From a checkpoint of a small transformer trained on Wikipedia.
Size: 14 layers, width 192, 6 heads of 32, MLP 768 tanh GELU, vocabulary 4096, 7.78M parameters.
Architecture: RMSNorm after each block, untied embeddings, normalized queries and keys.
Training: a variant of Adam for these matrices, 437M tokens, 6664 steps.
MLP neurons of a small language model. Each row is named by its layer, matrix (up: input weights) and neuron, and shows model dimensions 0-191. Each number is 128 + 32 x the weight over its row's rms, rounded and kept within 0 to 255. Numbers have three digits each.
A block is one neuron, or neurons of one layer that tend to fire together. After each block is what it responds to, as a language model described it from the Wikipedia text at the highest values.

L3.up480:154141177122127108118138121134129088115091083080100177157126113143148093114031121108104163128027110154124105089153142101070155157133107151150178120155157176128157212077070123103139119139161076145146165205143166107175162153087141141129165163161135167115132129139150082119143149118124087070069139158122140104165120107118119138102132128160100137149120102182163065129132132114079151094111099096153140104147079105156135194093153073156205145166126201115087106166125123104117174145159100118137162104111156122173115113094043162138146193117122167113091134165121146120178136138126139110
Responds to: Infobox data fragments

L9.up70:151197132171117140106106179119174127126127098141138118151152099168154181106138136176134214139074133125104145176183075103115132109124109175145142159152131136121146156131104150152213122111161195119174175069154142103101132152110143163124095149054103132120134177123151154167065082123143089143120137124139094087092121109206148101135111123167098158109087129110154154153171125091190129155077158110121198135163089170141143156129155119081122139152176107147157140164096132060109135158141094164133139112133121131118123127131089162148127177131090158075024097179155093091104144184095128078
L9.up105:129149108128163106087133108103191096143099119108170151138119160188158108159096128193079163150051142147117117065146143159094163123128109118136195115179133203135146126170096158114153166156124100124194165095136138093117163124135127186135091113116112150098097174140144130114149081126182077053125106128093072126159119120148159090144135135150146158134131062129157095171158133181091117088119128112142124114146104141150154205065091139152126135143174113150129142172086127086154143117200117143159179076164159135166168150098077093121176175135104152057110094122113154175186096144112111078
L9.up115:174151156112101084091144159165234084126143131124114131110114146147194174112112141168112141125123173130120121104121155129109142188078095091148160149176113192073111174142175102103209077155160151133148152148134142114130166163129133139108074140147132104116115124189140131125233117118166102065154151128103091095104192083131137052148121115111180087094134146151226116131111153122101095125133148136158118140109114130099108183102131138131109153149111104135147128152118164131144177143142120169167203147123105134143224118091103110145147145153111145120086107168123131088188145130147085078
L9.up116:137175189185125121146157085117129057103102114107157092136165138165179146120138096163112142092117123098136182156167122185162125136080140127166120115148115183117147181087196106132133137115149108100178138106174108130158144117128149185140100134103111178146135168089097149092141066093102094137135166140177182128177097110085151110101174129151178084062077166184186118110126177139149135074110102109156150140112117102154117150107150087135184118106133116126102115180103130082132164072132100127152245106135184098139103137151062116138124159165139158090089155123193156142165171149136124122
L9.up212:108166128097145133104090103101154096082075141166134104177119162186164111131111136173036136135094129122155177143111098132105176146144101122127184068212122172090131151118118135110125181170132075090177172124099126084151173138093106110201137175126088121143122163124147115126131106121144102078132157149128126076132161132124124102102150103134153125142155122120217134138087112123104171076140139118176149171140081165092126194189087107166106077173102132140126147174072105098137146117115126135158155111140152117134147140116121151196131167156113139048056099140208172111184146150103148123
L9.up237:175158137165118109142145105066148116107090139170111061168111120167174179149062075162089147088072129144113144137164123103153142084150168108119163103095169164125151107131146139158122106074128125109098139141103071100144091100113178113173104139094103157096136162086131120107142104144136154068153114128117130095147182081077134116103129119157150179093115098149202109189129128138131204079122107085177112109149060118135162152129116144170112160089164098149141111145087114144155105079198117113129153087147159129122151090034103100139164128196060144133065137129161141155175158159073152130
L9.up257:143118128189112064118096188146172097123069168089116095160159094115203125122079132168120194127069130143141137149125126091085214105128109146123135133159110142088126146143151142131153100116173172104161186128134139063149136101130175122125079188067092144084087148219091119087084103119152121117135089135150103085122120133174140098078133160153103087131164133147187126131126122175082090148160131131157108153137073201086112152121127124099158156172138156147154128147131102075145131096143110157144133109157099052115102140077072128158147149135161148129094146178084107079123079180114134096
L9.up289:149138116067131110182050148106179123126128181147115148148168130181167109184165141160094205063124123136103137177139103155088139116105095156144088118193134118123172099178149144165176138159115080116172169094115190098129082109117220095128069167137129130109179097116079085123138146141107141053161115115130106129117124073196138107120126095124124148096126157170156156136104147080131147174076194145132187163138128115120118171169104095138106132196126128082153123177106095081121129162165153094144139136102090113143128095086141104126129175139138094100073153101152170110187145132110133106
L9.up378:144153128175134080086146119116147142138085204100122095129125127166152109135152144069127177085083158119105157181116128132137175059128123140120131107169093083058182149166128132142137110156075134115154168127099059071110126100091134155150073157107108162106095200132108153142111105133104114133095172155186095083087110169142177111160142137161099104146125132117156150132141099107134161112115158109102136132140067135144111185108165162127146142196130123122124144128138072022099107135198119125113107068176148151117149107131073192198115198131149149080098109186147127114116156181105137108
L9.up409:184177050148136119065058120144131148119094137121143077082171155177158049166178166144057154083114046144134138173089124163119166093133140105097151105136138116143160144185143129135131139166097146133160157117193042119097142100102127116116112141166074125094093118075200125078101116142147092103186104131151102110103144136141189129110108168120115162127062131149134098139079125148123127089084128131103114161164150092118147153157106159093159118134116137074165163178096100072151062182115138122159145074148117109069132177129125136101177133127092146137137122137108130135171099167108130122
L9.up423:144135068164117099095097182160180104145102137120119107152171173174186110135103170138100173133051116155091179094137119164087172116139127086161138057110139153116131195112124051163137177162135150157194146158153152092058152143149141116132095161165108146132081132071135090107105119140199127077104081167083105103152139086116095087145102135126116092108143179154150083138112102141109086112097106168150101118157136132081111197111100146149149150132176102069126127204119180112098109186110133135123142122146113109117186150106083131123184171117138124103081098105097170092155104152091138109
L9.up465:148111129131146181090097176075177063117085132124154114145080084152132110128103096150092128164085149141130154098127107123107165089103169110125149134127169150113147170111122206180179150155133106114150115142144106098191168165109119097192128177090113141128116100082058111112062110110151172063115189151130098047125125122130195053092130080175152132080085169116184096175133116091107141142098149133119175166155124157108156138132120126111134079159118139149182156138105096094104177072127136108164144129163116110140170136081122147175146175117146128123084121152143177088192120145133193142
L9.up527:148104126156047120090127163136100109117137117059085124093191062154120101140159104193083185102100198108109099106165106120076164096093109158199183094172096152141145121126096135097179161134114203122152102119142188110126171159104134182136075158137127156144035139100092089098122151115092124160149184170119115125097101094120163133095108097161115113160163126106128116167121103112102117186164094124102148131099116140194112144103097119139136134175132150069113146183150117042109133109186111129120159138136111088173131126123118135107165130141120179146114082163137107062128094132078112140
L9.up564:114088074106151072131147095102123123123118098156167104126151145121155140177137086167127131155172079105154199111100120127132181069101133164150158079129109184111160166075134093124169118127133118086162115083156189092142102150140100169100112134101100088124074104135071127142140104142114169081187110154168124128165141082114057107154072084137157130110149124162188092138116136125054136099119119157117122092142132129164167193090148138151157135152138143141119198149083123108089131121214125129125106108106128122199125101116158123144181190111166099115137134108147090174204042093105176138
L9.up616:159098112146119095111123118133159077110142128107101196140102113149140132173202120161107174108205071194128119179126134098107145124144144145096188095135128127120147149137093150118219159163108112062145094089153129098154133118087146087119093178092092140126092066139099092135062148108088188087150144136179090129159115122088126108145098202148138132091158112123168092143145041090118142147074144084179127151128136122076099197076121113150144124143138131071131138149148126087167099113150144152148159074075111101171163129116099134107112105120130100136115117097132104158182088170055146162
L9.up626:135138143104084086076182173157135102115105073062105083140095123147174103138112169131091140126144091095118158169075136125169176153084187146153097142098153166096140218153073156155185138129104174093192152127162134086122147162096165128186099128134123171124123125114065115161141147106099135094135122165114127112147089082107185089184148081137089114107080113128167161147107122160170107101150135089194188122126140161078131193059125159094157135112133126083108185137113116063175126129124097160144093120102125129160187148087135137141169183142135162088108109111140119162187133142121110129
Responds to: Geographic coordinate separators

L6.up29:113183101167108135136147150115151130124107079113099192135133152158101118199187124125091111147150123163140115101169153130163157058109170132084147132065135106081188133135115153136159120094063148139159071101127081090134141129177147132158102097129090132011118163166131134166091152117105130180172166155151080105129158180160112116123126158141078104161118069172104123102158094065183174159127120143136080110119126102119126084108115079114139116107148128150124172116102140176171102176104071121085233135124122171100077118113068178159179115160141145101115106149124136157107142132112124117
L6.up141:147165089201147134064134107149139162062103094077099158162098115167131182166163126076139122163105143122110110113135099064105122092123142102104131176057102076113155127159137162121111123112110141099128073048107091132114165113189095112157120102091056106161088109098188101181082040153133121165087107147139074176123164162097175114143114169116079098105085097140169111118146141145087125136140134109138133099087146064101085043121159130077144134132144152107147065123191108082150117130116113157161167111090130160114134121148073186130096114132146129122102113125126138101130127149114142081
L6.up249:120164109120154141162080115161112103157138073108148163099123116116107134150171130086071115142051132175063099175116137122129138070096106131140129146118129155170170185123113143146147107126116175122144103114145166137113161134156131106161079159135112158146091076107150050162141101169121115173051100160061143117108084159128113139106130117114114090165118054180138131087147130136139132136082164145155194167132133131136104095092128108104088125123125149087099088116092114177217089093073111102126182109133147172090076091138096169137092171130178195119117130182169110064157109149093136202
L6.up482:087140080130128093116121096120140101145083076092144140140089157151099143182132112136134114117173140117099165194153128128136133135077160157144160170143112161115147170130089077130137131133123102061132067051178157091142178119080066135147102138098121121101094136149134139104119080163125120209079141137068109092170111125099113096104121086074120140118125073202155141128124128149100074134101117139133161131133098137078124137075090141135168144160132161106102167182146075140146140149077163123113128086094146114165111125123022154157217161141196124105082178136106093126148076148148148071
Responds to: Year endings and close-parens

L6.up80:061170139141094153091143111109180093067135100104165199154095142109104120142078107109068190181124212175179148107114083087117138113101124114158143054106132113173155158126085143140107141152157128107114097064125123093146159108076074167189108137075098098094112133089104104149142102083172110159146160160104066059129169109177135107129118107095093143093105117117120126136181089103078156114062107144155159154117149096128114110120126124106156114117147155115061115103101102141147163109053130147106120107111185094108113142094158180131107191133115174097121082167169105172123123129113146144
L6.up191:128136071087150045158186151120220146101132071158147138114108168122131153142120067127079117111153121142138140214173075062146129144102124100148156120141142185080123166091081126093135171118142139095191127033152127119109162164077096147125147130072111097152092122116136138085130090136196101145104111149099113098148087089141139104130118103055118096114125100140143156163165130110079133121051146102111108144156099180124099128122129112102140111104131127123098143165130114092122118155143160153123117104123116146144139076153110181081179117127131175121002122135148093138168089140154119095
L6.up251:130150132073105104147169120134197094105124091117133166129127133141163162140107120127087172128150163135129147156143122087164135161098115162205166125152134178099118172131100133122130188094139135088203152142110153122174132174103106154124091082107138130124120181125151109036137086075122125086122155144155082120121112120135138104124163106111119095102135135171141099160185154079029154163080086082187154144128098196139115155113154099148140179118188187127095122177128100074103153123148114105117161075125143078159139101091083164130168139169143190104030123126114127141144126122063167114
L6.up300:170145130095099108084154127131170122107105126102097172136171093079146133122161100152118178136126131163167197134183120090172133134144109152135084096122154136085189150150140125109118150149131109095214154088111141128152034142066149159157153174128152100145172098057139059121135169076102156112122183154129086080121110116103086092144102125148159179123087134132055108158152122120149173115095124195095139144157082156146095125131084102146127170131192163108119160132099107176099126101130111141140124096122144147130128179118190202125113219154148111147077153088148113106134116163105169180
Responds to: Separator between numbers

L3.up338:115195167116127146115151161154182100163096108158091174227095115136181134149146123167139145137129186122172138142145156123136139109150157152116136115102095104143152158101151148154165094121143155153104086103097075112106136132087132122201130146146127138106117131161125185115127135097060178159128167124132060093069166081117124158122126120068145089107131155155106074123145051101123178126153124195113120124143096112148145180118153080156102077114147199138180152169127101139138111059116118133107152128053150137154162142123091143145036147148110140166107166153112200161177154171143185110
Responds to: Word-initial consonant fragments